Weights of a small transformer language model.
Size: width 448, 14 heads of 32, vocabulary 16384.
Architecture: LayerNorm before each block, rotary positions, biases, untied embeddings, attention and MLP in parallel.
Training: 316M tokens, 4818 steps.
MLP neurons of a small language model. Each row is named by its layer, matrix (up: input weights) and neuron, and shows model dimensions 128-383. Each number is 500 + 50 x the weight over its row's rms, rounded and kept within 0 to 999. Numbers have three digits each.
After each neuron's rows, "fires on" lists the tokens most often at its 100 highest values on Wikipedia text that the model never trained on. A number after a token or word is its count.

L2.up2627:439476458499515541491506528514479454544504548504459563407408496491514507538441458579469425581568441434490564502585481543592530476526595629446598485588501540530619557476524509506493500479609484567489441449504504553481502521441419525526481526511503443545391616541433464530565555528463368455505456513548491531446516466556539533474494507529499463465512473438508491402533480396520469557487485552506438472496542532497473535448510528456374584493405587497501537423447503442563561395517516574482503486507458577429616492513517466526507504547537506485531499582575521501553453477552511422580519483425514484434469526533506462476491561496476556484464413491537476556543530509414464596469492415641467488574540527477579566495491443443468449478549521522463534545585536527453455494471450
fires on: " life" 27, " death" 16, " end" 6, " died" 5, " ending" 4, "See" 4

L2.up1895:519501544501513444525513499398472533501497474515474557592504604430472535500558419522537488488501470590493543582376556436495439468514449578465492450538477443507509496555491539522551497397593557539478483437527493517488509585420537477487542523500531487466418551484433544450493456349494522485498505491541542450490509513524528475509433582539496522451493413475496463541464442617448458530466499531474577560447541516533435551490569442504500599541477563479485433501541486509495555526372463515549525446519477495494528489555544459493431496507531428575542472544559500533587473531434550422577557463530520522484488484577522472472568440490489514564473492564404542507539516548399425562498631440492457390474542498450602419474544475497430485469617502545528475509429565505463471478499426
fires on: "," 27, "." 19, "\n" 18, " |" 14, ";" 7, ")" 6

L2.up1727:573442458530542591419527508471499468523415499561477494451456468587508540622543641436501509511542433531490606451378542546515493538535596545451408468483473566530530440543532456483447473622488533527458470491426475535471484582601481487502428559524567471521524489501417437528650527482552468438472535487522475501507443563507542484476391562519462511497549602499499452457408485558530510524555527472561488476473469491407542633561467548486483442569555443569489441489528468523407483524536460470523497487543541464522463562455464519523480464522466546495494606544487448442480462524472435554548484500501481524447468489495501527531444466486461516478473506439428532481513579574470492487461546435447583489611575390556486510445507498497649534411437435473462396542567491465502504449553629
fires on: " (" 53, ")" 24, "\n" 8, "==" 5, " the" 4

L2.up1964:554442594534558561438523546477438538498551561530584483502565522444553507493487434502470534407578508476503438572431565477586491493581537514524507530538422513521545538539442545445484511393541578552494419570445544602486459533515494620555528586457549471561423509477521466526546530500513554461451435486405513444465453440444504492454401518508500414518471513521452477511533510499508497541621439509485528457502458399529376450474476568502446502557445533527503553576475541457506484536470509491492506450480494515494537533497519487580464555529459500472469441543523622487547527434392510458464462541523504598511635557471449474503514370515481483507467403486502528519478467524411456548516522471353518460530566482547480502448498479484505459428634581539506495473581489507423418545503550
fires on: "In" 13, " March" 12, " October" 8, " April" 8, " July" 7, "On" 7

L2.up1671:565449620462553431568581566490579450349499522527567450566447529439539495434527450532549439492536440426440537508544536495549543541553515570506565506455435456479502579460519516539497480526445475460516486493514422498477439473546578512608490513490454565476533561483491432531487510501591549563643499470453551495467466535439548539515437565632490543397397558536519407523414523568525467581475543510434454506410537424487508548451451551538432491488522532456446499412455364451508453478487436457460546566474517411518504460562520527525536506473606581500562472466485430380520491429532380497576521466486500498519491466547500570576566434509569480566369487517515552617462454532504570474501481478496525549441488473509488576493515442568521434571466497509556532574455530488595515547481415
fires on: " He" 23, " she" 9, " he" 7, "ian" 7, " /" 6, " 2000" 5

L2.up2541:642416554487501452494479503469450533380521521519547523578456454527399581515518499391438553521571512575432487475518507504451458605516517484442553500521484475487525399438569440400536466575496540509434497530448423511491487564498509586579504607572438469523524565419530507496460514561446523593527575540517521398381497521503484523609538528489472453556522526472534494596373462480459503554500570454558456532566429502436392530458518470541483536543514538515513489475524457452485504531500529463437532443526511527481507416424625487378489454411546523547542431487562472464456463474503471600480483467531516577564514584432554488476566570469571497501487481586445547513462431451411412555435469405461487384407579459500436490421516455475552470488622455480482518483505413427521502519539556
fires on: " out" 28, " res" 8, " head" 7, " through" 6, " throughout" 5, " end" 5

L2.up1652:525579441513478537472572523436535490473468496493555491599438584559454580453470499546562559539593381445493511445463479481451479494553513488564533517464531466467568385415557475445547494420446542537471487482502454558502434518498460591449521559578497510524444526516489595387445505428437474552468462537509552502396525474470532507567453459497478495569564536487523509606392463512432501551475441568466462446509473540492530496471545497477500539509534495535548500471497526552469546493516569531550538488567607452585516566395482553530459576460573497486520498486503493453529476381492474557513506560450544522449560492511550525566466571459574532452513462672533520432485552568470398444483483585418516543442610492529557532467532506574460460462485550550536517533553549466529512587434505
fires on: " at" 40, " to" 13, " into" 8, " from" 7

L2.up2499:507432602462523466532498429487481409431547468494535530492472529470540494528538474523492461494573507449475529621522569484531569561486443525486572432524452416481540499532462523527477543400659517488502440563502513512422574452507504471547479530608544510497515485493484520473514540491582431502485509481519429537417444434437457556555525498596563459426478569491528491479494497563505568499462395444576508421492480520537543479451462489547445586486577506454444505562567472483505472533531456553425483472500492576455443466461563495517470491489561540460513456526558528430486408420451475532548549477513404489485446546541519490459531384502463493520515441456570495526461463448420557517499552423515557477441525542419455502474485546584513433472508526421470506400547384527515585475484484
fires on: "==" 28, "L" 13, " League" 5, "g" 5

L2.up1969:460488493566546557475523504526472416480510484557528604544543501501440497503478541518557571535559576598589556544501490486485574388516509477418462546451518610480483455521483596478485500399560437498492514501502523566519473527499448491605487543512561561449426500492486482521520475507570545403514427399510515475596427493458485548495473599500526419427521499538492496438465566601590461544418463453491441564448563461469511489554500499517501483522577563556480470489336520509497503532499440489402549425540436569562586499491430567488457475546373480530516456504478478472568444415474491476554481495468563491462592488496506545497510508486456473527527473442617531481519537562580416498508515444545512549475476467531596550609515540498454412564485461463484529496476383482465429558538459
fires on: "A" 30, "E" 17, "M" 14, "-" 13, " there" 6, " There" 4

L2.up1490:559488574527549505545520551495484424484477503577454497519518540490500565445507415525525508514505474508432511493485458581485526545437544454489477432567454492563533473434644458481502534448574556535569490499464481530481458623513551543432565611555457505537484516458500554437517422488438509476553513522543550487470550569527488493568440487579519421457434440444490514502381532610485526527439506462567453512436428524507472558484504460551455515503593469498473446464476455500473535471487496465497552489519501447533469599524496580420481490477547548504591507535506398453505470545512414577595556465385474569520515493438523595577555572529536482533481451541542564434521495465499369517458471448519576514473582478533453554420538483487516525602471509503541418512436401423507475528457513
fires on: " to" 66, " \"" 11

L2.up2302:480484426485547493483537469515563489547545508459521521567550488500455446601561446435496573498465427455523453418450486512450463452495476472517466455422555628463523461505569473542509424488563541493508429529485497557483587580549422485482494549569510475520421512540540439518477518547514529535531614519524525391507551366525453533576550551511497428434440579471562491463518503489510535511522487391570518504443448503564482531540504581488564518453438442603519462477495547451448483471526431464569458408588580566497427568455507535582488476438578579488456477552441488498532485483574531541544530441440463492485490501480451527525480474543552404476472573508480426526504424501527446623479543589496504409473544462563500532402542504543528580530500530512562520451487481543535456637427482
fires on: "." 55, "-" 11, " ap" 10, " c" 6, ":" 5

L2.up947:511506478526501540398509470478528463446540451483456524543506504492429537492590443477551559579458517490415484484458506561508484482521469474539369473375494422411560466524523491613528470508492495470538535509476459514470489558553389478434578551498488495501456473538461437480419513535515502566491560523485476530506470458536519458554502597556511463536533496581486551477507514547468581534536562507467503544535418454556375578488396502369511523533482463457517485595475514539467567419474547556492499506565596418521506496414491527516564467484520446493543540423445537502493521483501433587542502460471447584544473515553437558561544452639569478523510492531419540550528400440507492457540533493471549471500498403577507460541515502480599557502535546507572437460531555511506480541558503
fires on: " is" 16, " the" 14, " or" 12, " =" 11, " an" 9, " a" 8

L2.up2295:527472501537546547533570537449523501503415452538433530557504486509477530575567447518489504450543447462408530577554488424568474541557551556535479483373474423538458510475532456474476453571446431485502513491512550485498478573523455450598461470504555466600430482525514417584444481549591451479482573533531456465471568462473518422440490555504453524472409494531429596445580421446534550532515468506460449507474446477580413498505504530522423514543418531467472441534519519455508471445471503535422431432512504464542409491519421528444544569501464471441463458486448524485404561501512616410516468406557480586512589448566511431529602443560513517484470464472523522517553494504446539525498635587467463432458494560564458423408544466452547582494491632504616548542609608489566437548516447
fires on: ";" 15, "ologist" 11, "):" 9, "born" 8, " CD" 5, " film" 5

L2.up568:581515409448566508570483556604515543537476553483480525511432584476552537560562606479501504551472474500475509536423452448457442488492611500428485424572492551512514545546523523458483545522498564512441468470467514523465492520541615476544482443504446523479568489530454367558478470421495542496428419533436467453487544506468517529534464499567556530434498611558566551479434449499448492443496543504488476497454559471515572541445502459447541458492482425509422487552505461477394464549588478550511471565492440442553453488451535448575454391542457593544542483504477562450500430462519553570501441597415505454534445478517524576558528583580463543458523629468467465491528573509496506508482513495506532492510566496438513594562564547450520516522443507503481474442545467529494478471486451
fires on: " (" 36, " |" 25, "6" 8, " Moh" 4

L2.up2535:579499563559537479518513468508511434462515537487604503488506518503448467470528471479468504478576527524413480499505455504581481574480513476544508444408435572441523466531554478433540445548522531461523490515377477493436473511552528478448538583494475559524481566511445478512539469508558535417499629527471522482434415462439486428563507507618435488566501466588475461588454446476509577523424537521530392583489424446516437575432396465506622480511535520486514540532438545498482576571541479472425482442518530508458456558483501505459527497497531584483428502592527391445480511533601463584527511420513412481510437555527508529476514522510582561515475498419454469581495537514502413526452467466522702455472543415478489435515462508520631461440398527431556461493549563480582540524487481
fires on: " /" 45, " 1995" 8, " is" 7, " 2000" 6, " 1998" 5

L2.up1290:502560421464477515451505553418454570518431457542448556537498452505597524584409568407518581521427466564490553455482401443511507508518535490506475503578458530435583508533417449509457505541504418540445449536470466485489499617412542486521360484606554462582411487449454520604553506386605436555419580525496472427513494534481496413473507468472500426542533538502454500517464505543476421578545446509544425391537464565566486499442442574524443571460599439514458426526495468472408454470515454524612435478536593511534482510539496557506486478553478510531472537544473541440520507433557507581494501538492556527417583491459437466568510484462535423436419533514507492515566499514473523491459573483391468447476464500596481509436493525538446477489477501598602515485569447481515434473455504
fires on: "-" 17, " 5" 15, "s" 14, " the" 10, " on" 9, "\n" 8

L2.up2518:442544574544542491443495487537540547488584476451521533569467500450486500452526411482591627438544465485516472498450492452517462481402489442456520469536449413454578457534549510511534527554451530503418439474479460605558501527581482534490549569535482563428381571518504404497535530526512529528506593474487570441445536502427467563515430483497483470503492477492587492510416516576481566560473548437529452491514477520488518533482485465492541500569607470507507492499556520534430493419463462509482508457491533480458537586501494552480505523475496407526497378424505474480492503506566470528534460514424417483437622528486531533534597590440508477513498444509598614552447492515533346467529500507450469454400587519498525458451543504449441539454517494504501476415412476453460436420415477
fires on: " \"" 63, "–" 10, " un" 8, " 1" 7

L2.up2631:599518416467555486409597483524502401537533544511583538471509462506391540488450426510521585507488393536502523491467544544370424425521471450450458459446532406566482447568546496577518413468507492481451486441404427562471542559518478522460537548531551478509460601492487437489512465452588494516525484464497520443473509407510404477563497581470462488523519536527510420526508480534519525547544514438594539496533569505472429527509604465500532472473499431530580491479546482526508526397534525509536514542581528439571446552503445456430555438509627506540415481502481375480496497427525566557442523512473547513487536531529452520563520553645505531429517525608513491586515449550403440477526537537553521454583592450514538476503512518518550575489567482518565421480514567521507451544412514
fires on: ":" 31, " (" 22, "-" 19, "\n" 6, " Total" 5, "d" 4

L2.up359:504456562443514495503509453541542489522499506453475523547500466454524537558565507505460509494583454532488441584449490504583560563560580469582604464462448540503500529502429490559518485508553563543483414490428456538489504470522358512576538484548480599624464582497475504569489466484586461534561554488616395436382516464561544585583476511505487531471410455422526484431532448527540516512467504547471538504477540508503499492486544504591498537514497519425491443557534545470480454433484576548547602519535510496517485548543425461510579512524546429411558569592415448501480525463576559419549508362490419459469515519590443405521559581414465513448398406467489510477429576520390545592583566524471528455469473585432533426455569476500576509494516520533541441493523472549610451484542494
fires on: ":" 45, " born" 10, " t" 7, "):" 4, " CD" 4

L2.up778:456438573462483486502461443450465434495539574538559618506528496498466422520528527492488495552570466606468569619455510527485489506450576576395532414519432523513533447599462515465516436490550493531449470456499540536465513450534589515592526583578545523504598545508469437505512515529526486495509512427445638459475493456512491459516444599464542474501480579561536465578467552525508467480405469481491451492482642499447503464536572465456437562459622525499422519504470467484465439486384570413533496499445573543475532524533414638489599611598515541621532436572499521531459572415465486558486492467476496538532522443510592557511540501429459661475520480426530430571503479530501536531489472521462524485522518461475546517514462534506488415506535550448438506521505443456571422475516420
fires on: " there" 39, " There" 16, " fact" 8, " example" 7, " view" 7, "There" 5

L2.up1709:493465517499505563478493521436410388549477558575572542463418486401516512589476432560490493575507450458480480521460510552467505470482492565492567466601447540548538418497542524404471454447556458455483461501403448553478511468463469513501488532519542498456514507473428583441516559444534553473507431422549495474439455429457529575659425514518526492514546578430559548524422471496509444574505524607502464435443536507585534484512454514562584532494447581499498505518440470490434575461551612535566544497506422398551458516495489497536431470424495558512515440458488491510585439513560459555598508496413562545381486475535609538583531544476521458523566539474493379487456511462490417482409454447568416520506540476519509573433638472426450508482522489501489471530524441416390487511399437
fires on: " from" 43, " or" 22, " into" 10, " through" 9

L2.up2047:585473531434536475476529550446523478531416520557552511526455491475513533511425494441497563546530463544491458572401494561483419534492520534445438492491518612419605483482511564509552514525542478579542388519500479571499498521452464499556476491472457521445508574485559501472529531518448547612580528596480423444552571494471533495509455493485389480583438513555574457562454507480523593461525603458516440575627514487532391534495460489534430463492562562463476434423531470433408435444450453528502533541527571497535571535441490539462512488444622498567514532442495516516550549470510473519578499438493485555554503492550581486503483562533557530538482510542457570580520414440606452563463529439452534458377599522502491571542538505564460492419529455451508520413566544433552479483511488
fires on: " time" 32, " up" 12, " res" 7

L2.up2508:608513535446509479432417537506482465542545523481504448438512543490462536529590356447474522571519485489458547487437550525400486391500461475471511488448525371504511600517634570561582440561483389515475495514501387502522557578499474500475558540556535501509449572494464457511561494504519569526514499478606499450458558480538460509471457512487534515474428551639460471596442463540507517567501479542527615421583506585426499609512491512418484486451494452527526501541520560491447485510509500488521465519508572547485411522465525458492515575520493490509497536452471439449479480568586564508581502500474463484524550573562464489486603445497545501524405589493514482483560465486479428410479537438531497453518576430498444455421472549524468566441558547509520476508453566588492496438514441
fires on: "-" 47, "\n" 12, " (" 5, "," 5, " micro" 4

L2.up1535:559437525463459497426480551364460529486482472602418470572438539495368456540576429573513584551477454583388445556481512539601476508553494446467569474513503584434546506438474440555507427519519459583492499568431487492437496526444492540455437514565445504534469505566456487518569532548463604514489444476495525420543527556585514539467551489511496533581515529597488404484520521420451492543616516456468505537579398525519509495532529525409503568574462477474485472535464512510462568464462483506503473512568606537493455552494577510500548516451486493441536475488540548476527499533492540549524494453477475636494476500513440532543540455524582495463546535521488473544455437502518507574447545400416570458537435443547549417445428489475494515378560531484505476437486531527490407566518528
fires on: " is" 19, " through" 14, " the" 14, " Species" 8, " Synonyms" 6

L2.up2156:549465519547465521407382474496470464416519444524483521543446535473473467575509500454563596535504541544475493430486473462554516560567552540452406487507525493574402473561583631533618507406488477452510512416405578542494573530388431561479586451472548470482513540470566473452471466569529604526493573534523498485554593505475576500546501517544502514491554446474499560474478524450488487516436484573521535454559429488467480521547489500492577431446536469461485511580564499411542537558441511570502475444505462526400510488559516443405485460485545465501479503568533485464530348528543509451448510407464443497521459494483492630502571474529503454436480506446441502515451488487489563447552474503548448417511505512482465377535624498479502593437512491439442470492488446586520442551509428
fires on: " during" 23, " S" 12, "s" 7, "ine" 5, "ed" 4, " A" 4

L2.up903:506509539466524543460497510507477498455476585526458566507528451407528645502450490572478618484513493473465561529494567552504461522490440531387553500557442476568562447603561552463562493561497452502522426480479486536505386569483442575464550547488561519475464516468540438479501598478484561520458565574536580366468449538436513434513465572452523519474430450491498469483453533526493527534486539518432539525476522446555463551520525560527435514500518566416466551497474466525490438466420525513572435497448440496442514536450466469438499586569478549548559472514434511460513490432516519531483565488507486511493497524530558455583513493404501506555518493488416512548542559488423533527540571409484501461539571469497552508458584487473610436486632514494489447459543512519512434418517452
fires on: " not" 43, " also" 19, " only" 18, " is" 6

L2.up1337:489454532509573504493454490527462475462566470527516544486520630503471444494469538488543490589530534500544537582398521431501387466402651521467499442468521551614537478501523506417546438506483536499458486544481547491465389502490542442572538549510621500575554600410477529540436482485549619540523442518491514462553436512457504515566581548495465579491483547512449550500488432464532487568452474449454421536568508486492612437558441483513531498510529494564510478397397365411515469486518470584512484438553537542474578470485532578488570470498484441463504585559427437478471528432443440506621408520430505494413562499465532513449443507487500503409520437519589401459477482533445451579520523541538466499523552429502513492517595519441422457527493491474479545559496455464435463573549540
fires on: "-" 100

L2.up1182:642492557433459531462431508524479521429451487451580499489442500562543536577510488416547484457468522489491526510349503416545493523494509499465499539454480414553513521432571520583685480352459558475539596551436468497471483579538484465516498515406538541578575474515537468546534462389480459469535486571585488491495530555496458426445563581529487476468469536512533484531528436525561487500495536569465499529467495439597412498507462424417554556515528548455468550469496410472467521522456488513556434567451474445530506478526543571608500453491416476589549523548556375478493420491447469514435557517534511461484488514467519423517479463485562510550537516377435454474508481531445485489547566493525545401508465521539457434432546476492426490426487449551486488449544627432585533509507529
fires on: ";" 33, ")" 11, "\"." 9, " and" 6, "." 6

L2.up1991:523506643503505558465441487547447512443421557493568516461464494472551544458481410557588600500507423558530451544458514474572460436532519488503515410500509474455502352456547516529543507480466563451436470543424441593437491494438442620480507513561509473529527537459523489481631590517456539561479548480438505407465466545441548500555481561522416497530505398484511413512471474555436522467509468408431529455614494443507440455430468549511382446541501615482550530524502404433527471528421560569555501491486519484576521574516511560468431479475456488449593459507531474457506510376431521493445506530472451477499522466509618460527539468381576526511547458495468517491510506449492407543507480410401505470487608522468436449476526433503429601461562549495499472519551444535417444454547528
fires on: " is" 61, " also" 16, " been" 8, " be" 8, " began" 4

L2.up1119:535499498523479485443556435501586469518511480506513552532509491504421438492565417516465546481579423467496473556418486538518459450510514411440546477457472535394533511476502508493527487483463444490460484534529419579422441514596454536445516500553556511511413495570512458510527515493609563522536489493499490384442514373593395535539512554535533546497412583525486519503495494507493519470593404455569554613587525455570453525474517559509516568480428455523501528485489518464450533513515454534483510514578615543512443538498517474519546519534455511491438417520528597450509486430472543504608492505573470522530441529584495543420650566553483538462428528565510484617523393518582510506520563446522532491475472469422403541478517474495591557478528486540561388515528512514540486517533555
fires on: " was" 31, " is" 18, "==" 11, " f" 8, " the" 4, "\n" 4

L2.up1914:429466546539484507475391559538536494506530613565544540482546483461514557497513515519495412472558491475448525616555529468529486540500558596520625436469490493541534529439501446429485552463509549584485415532532512479416525433547485594522598554507536492534505548480527464549604468392590427551452506456484508483480458425536472557506537566586502520393489501424449570447507469486410500453501491428491456482598566415519367432461521447479462495593472452410509440562506508441387571388525484630354465546461535536396517453495456509462500560525578468578493478480461521518528448465563529497487426595535440474497456512523502503435555506479515467506401531463515497484433535523500500577560499495511556511461525529525517479450461500499511453525429499468450520588535476488587500506535444
fires on: " most" 22, " all" 21, " f" 19, " many" 14, " Most" 8, " several" 5

L2.up1173:576463513383437630465529486566510531501549459580525551534504503479418500454600451562504509574509519556456541493547580514435545491472578470516521407402515476431531432515504544495542381567535507560381448399422422572565483516473511520419584543513454426468515599467429425443474517441442496565541523526518444456525570341497474424497394496514501476542475529587443481532512541531505564558539572511492520484605482475519421587519550493465486528532433431554483571430479494449451504465498387500427487573570508522563448552449462445487565510498525518461406464491479511468517411497649471505490556482386443581508483511574508534513558478565498538517513452530507467561472500518533429550544607477412535408453546470515486454468492451554456519412487517483461513439450556535434436495469457
fires on: "\n" 71, " San" 6, " G" 5, "-" 5

L2.up2001:564513520506471462464507502531548518457551526587515450602453576466420564486560498557547465556491543448460455577490451503590494509509448527454538473479502508465608468489537547473462472487427500442517334486413394496573512493508512592446541485536465548489492494508504525495603534513516464482521505518506512484495441501407553492513491516562458470515588586496578489529456532563575535464457455467553536466414531558446514545405382521520522469478532521569388536455548551514457413502525496558492497476543526493412529538473607543507474523472506587458532488421477543455537506536485487527465536416498503589528409557465437463540522506595513529552461563503481556576485439598466489484534513471535631484431484480517462594490451537551553529478559521461452465430504491461479472532480553
fires on: " /" 53, "g" 4

L2.up1847:499477550549512427435434443463515582529499483566483579573490441487498484529606507438478477517498458465423504552502520482524501517525493543480512489402478546466523571548481467507545538511613527489408486519519508409575453554505506517519553548430522492462404550483537492481477449572493433462483625541457504478456488461518380427514533589523483496404509513556576434523488498489459505524526480529580532498429487398519537497485549485435439590531516497407475411561441562460431493528413490517457436604542509595427517476510534435551534494490524456465473532604535429419554556523454475475441578444537540539450499600475490609556540430462525481489389476573497587563433543484473485597511493515513582403460482461471573452436526433439538467455444501504586574509608451518539521532540540
fires on: "." 16, " Best" 9, " of" 8, " Conference" 8, " Special" 6, " 2" 6

L2.up1459:538399521478503540574506452499513540512440481521512535595444603374523463443474502446465498394462457504467446482550574535485593495569530489513551511518529473469526472395502573522500520530499480450504514591509406529526531596471472497470533489548609472543490552477536490544515427510557549476517552560520507456424541450534511393403526533519449572562333516540408503503530562466578571483519489542574612526493384469469446478483499576403494493536476494565403410597595493444507543515516494538421508492501552507481446516476454554611534564566495443455434451567507435476447534556491544522514520428547425541540440533502497492561557561486532519474453543635552556589508462551458487555541500471534547457529498465466518450390491473451541473454454517499583546458447498526623552452465542
fires on: "\n" 33, " of" 15, "," 13, "]" 6, "." 6

L2.up57:569420544461494538407466557473503459458516545437445615456559498502499476469494545560575434521554511489501493475365497535440377486449529532471530440524462502509566458588502528431523487366520549540450439506492531518423523581450516562443562560523592479529482499554453422453564507530485513506538590395471562407552541548450456426437414535484528496486395540580467461400541444489590521596559466479433533509568500437645486530457575486430560494521516564451484467447491562447501514426449482573544530512473455462426553469518509510495497512469522478495459443537462432515540572449501539471489472507436426475437510531450512516517565517479457557484533411439483479473475481538447540484499577530470493489545529467458568503518515548409485455519578505529440532616447486507551450392562472
fires on: " H" 28, " D" 13, "d" 7, " R" 7, "ers" 6, " However" 5

L2.up2645:587454488445535525453412559424476496560427460550465506483507545467428455531582535487521494496450443485473619433476459531457541519488489400559372495459520607452539464471454501608598467485533524515457487536518455531559394530513552495527520478506495498525594566459500486598463438430573521560479468519467477503550496377455485474486497516565595516425478548463514521562503464483480506533610490487527570510404495485495502565501513596451580509553460504552400462575548538471500415536506418556467453447596554498480393530437568522538616450461508506426451429475551529492451467485519481521547500386492401485478496490436467537564477472507524449496445463562467517516511463469503551626462488546554544529411508374571447467497558446603533498478533501493583515445517563590506591520596472
fires on: "'s" 53, "." 25, "'" 8, " of" 6

L2.up2306:492485481564473475458460499517520481464544495518511546509530566513471474518504459414446493510523540488569469542507458592475472463511537487437431507556441563554532567417489471415524535537592436526415428469480541496495457503582532537540424496535532496460544556477445490392563490555546560518448454512423533511557446443458464470548471554457523522350429531482578520435391529482493466531485521427491390441471542569519557396500546575583471540494484560557555472580465431525427423515447518424578546441543470521555541472438471472563518481526448454412549509552436417463518523430552489568548491502450506521545568487441472572510418575531604488546532463568425507523449558561530465545494445498588470582492534515476606625583600527547531444441476584459552454470538458473496517433541543
fires on: "A" 34, "–" 19, " rec" 6, " 17" 5, "-" 5

L2.up74:533521530479494486430564449489500468481451470500513446538515531514500505506501457584528471536527430466485507567497543490537395451424569494526517455508532502521499417492575506596546469466552429490459480590445511573496436506505537525561480572523600538515451520465488491560463462552590506496548468558499548444461423474519509509397458598399455464449466568449528405501494541466594516512497448424518499541546495453546502414466404613481513456489556558450503503423448439425575588584428453515478515499451409559515545443554534545610468472552505467568526445526478489487446477408482438615622473563510453521413540403496547461541466586476488487463503386526547464584437450464487433497598464466459486477467533534473514503490644423530569397561502485376503454452562434465453476444526537
fires on: "-" 91, " Germany" 4

L2.up2178:557482457489594470555521514502476497488464494511478545533428493414573546562453446523512475467543409472493543566499541392535455486550482499518584529521500426527606556514513564518446434554572586551565465480482504579518457616441387505512544566535425509547396531508446522469578516452495543412466520450604351436388548519460455518464482510477557427496545491485427611507514431461486467474412506531609527617526517495463402464539507492504474555462576571562555504491571474514391512478429578518415573502606497460474526576523511456481595549486530550550432489541539559464445515482486473443577454450434485468466526423465506520548545512444490449413522378526494485527460453489444523563490498442546532446524551472504463462582584424447471519583486527372482440505561472524463450466498551
fires on: " show" 11, " died" 10, " life" 10, " single" 8, " release" 7, " released" 6

L2.up1232:469514543548518466436559466509486483434502535507594502498466449455586540418470339477477576393536491508424568436451499474573467475544514436465498524534473517527547424481569478471499478492523486523508516582488527548462537510447480552456621579459609553476404528409529536540482510472500467444512490518530437463463477416384484473442441564454556506507579532489489511545453507480541542526551517504484540526538413455547530493504498528490401492607501529548517517455515518497512472521488532520479536472523489472550510578542493595460419572584529540550568441600526525528566534392489526590473549523470543474457519489381568478559505502536486587583479458508527435400437501474452476474544527495472543492455570500556476502466488454454574466434494433526464451482470476563414374481518525
fires on: " March" 29, " April" 18, " September" 9, " November" 9, " October" 7

L2.up2580:506496467423502509598586530569587506568377562505475489538469513484489560547502478522458543548493453521492501414552489547544452421546479603489477468506433578330500546487546391434514452470493546518423532539497440569546486575534512571549482542497537501579549545545527480572490481532536510584445515434509500479543500404535421396472491519480534526455400636502500568552495549437483533547571502461509513515567396414531448410514451527438441476464426484488477517448512507494433534534527499534431532521595626528586457490474574478577484464451491574482548538466557451507474590475470550490536496489485494413501543552630538489464432363512485497525459434494548507571531467545564453595484557527498468458454574507532491468428495539558569494502516557514530453510455537478574490479578430
fires on: " was" 27, " is" 21, " and" 10, " has" 8, " ap" 8, " best" 4

L2.up394:526532450460447575453497546539455476539490465462572582459526476404506573517413558584563518515594500426557491560461590535457496549542472522480533469588467524504483476532579510491515533423459454580471414552414547556534410608452514554502403410467531550507496493518508415538509528439451499475494480438494531438491501536599515423505470510435551542465351433421584541489470538554446468475579540505525538555522543334535487594487495539499567504525542592460563553447497471462470506447450474552519399516467556464483585499468473537457498580488567414540533543500500549530438565516487530532502484538534511538440557465538609479561435556479528474502519451471491536397488526483523442450527518505513432516502652433562444536462560514504485486521463554523500498540568486459544400459455523
fires on: " not" 31, " often" 19, " also" 12, " frequently" 5, " only" 4

L2.up296:687481536421561520366585465564538497436538491531415487499451523531387446527535440439536514454441512459510530521447526550481517483446594432481575447449473485480462475448492521599504425510510416550519489515396371565577476486462491465422557498577464532504575456469499468512539502547505556539525552554448411447469516470525495542481530510532488527499524494500541495486535516501495574491575496530493465552496430435611422525464470504464468522508497479553496492607495485521486506458496447496525512562524586512494500507431498564507529576519521552476532492496463551496464416448531551522573452498458412549577518547640413553494620537573582414486398533491514568533450435501576526556497616497468547390443505502374458457503502520523411520486515548519585489522477576524570506552534531
fires on: "-" 70, " is" 8, " 120" 4

L2.up82:526453528438510483466516466521480501564405476563484481598438486547484549544469563364525538549544422482492480482473442524494531496500536595361508425519525555503488480501364403549497446513519481593478546525471468473428451554527526541474421505536568523572586499392453552423360502419601523475431510480464487449519538572511427480558490546527549430393542559605475558504394597534470510567502438540507424581555573534430497453497522508558548557451475399563465452541510420518513387458539561522531520465492481542496489534471521486492512497521502486578426560483543528442485382456607486579469506449569463355508596511540448562521570510559534483511450572459465509457510454462554515535477527498536517540467545495454528494517464481542538459567546524525480540545538475542533526558533459
fires on: "\n" 38, " of" 15, "s" 9, ":" 7

L2.up888:647443553470471463429605470521498460446499539503367521588470489505395505455535425518559591466511446487459481500474580408449571455504543452471479457499518409517549440462571449545489411426464504534517501553460431565473459474559530506478520514469462497585503549430463479493433477528571540562615520420492541428534454482528526514556477514498395370525431489436497520494404455503480503542555592476482529481452533511594469561402522530511487517576565458504450503509453499478540618489454514453474559477555515494548461611458575592553493570530558541580495523443507443502483418450487561486452575504543475505542563537525490439554582549540615447439444518563519490517397443514435481546483469486528545488462478491476494531536481487527457508569441445475507454446549493491551452501415472
fires on: "-" 71, " Kat" 6, " Species" 4

L2.up1538:504548544511535511339517507582529430419561501498577501561430515505446446491592511420552515535558528497470634425396562472426554467430509468475434387490474596409508539497525579541546454488480519546484451523549352515541485604470524526536483524537463509411484646454477490480482469521591545452581547567488475461426540330468458505550476483503493512436567541529499454453528469559484531499501461463520548445535445509489563558536524530369497505487515448507512480545514489470409437504487477452505504359465441502530463586492535563564510508430533472497497493415512437469589408469412424426486461417420419556498487593573476566525461532584571553441461522519544453596505504512548447519540517475488574487447512448529527487507591414547465571511544466456478477459471483544529554600501475
fires on: " \"" 26, "-" 22, "″" 16, " Species" 7, "′" 4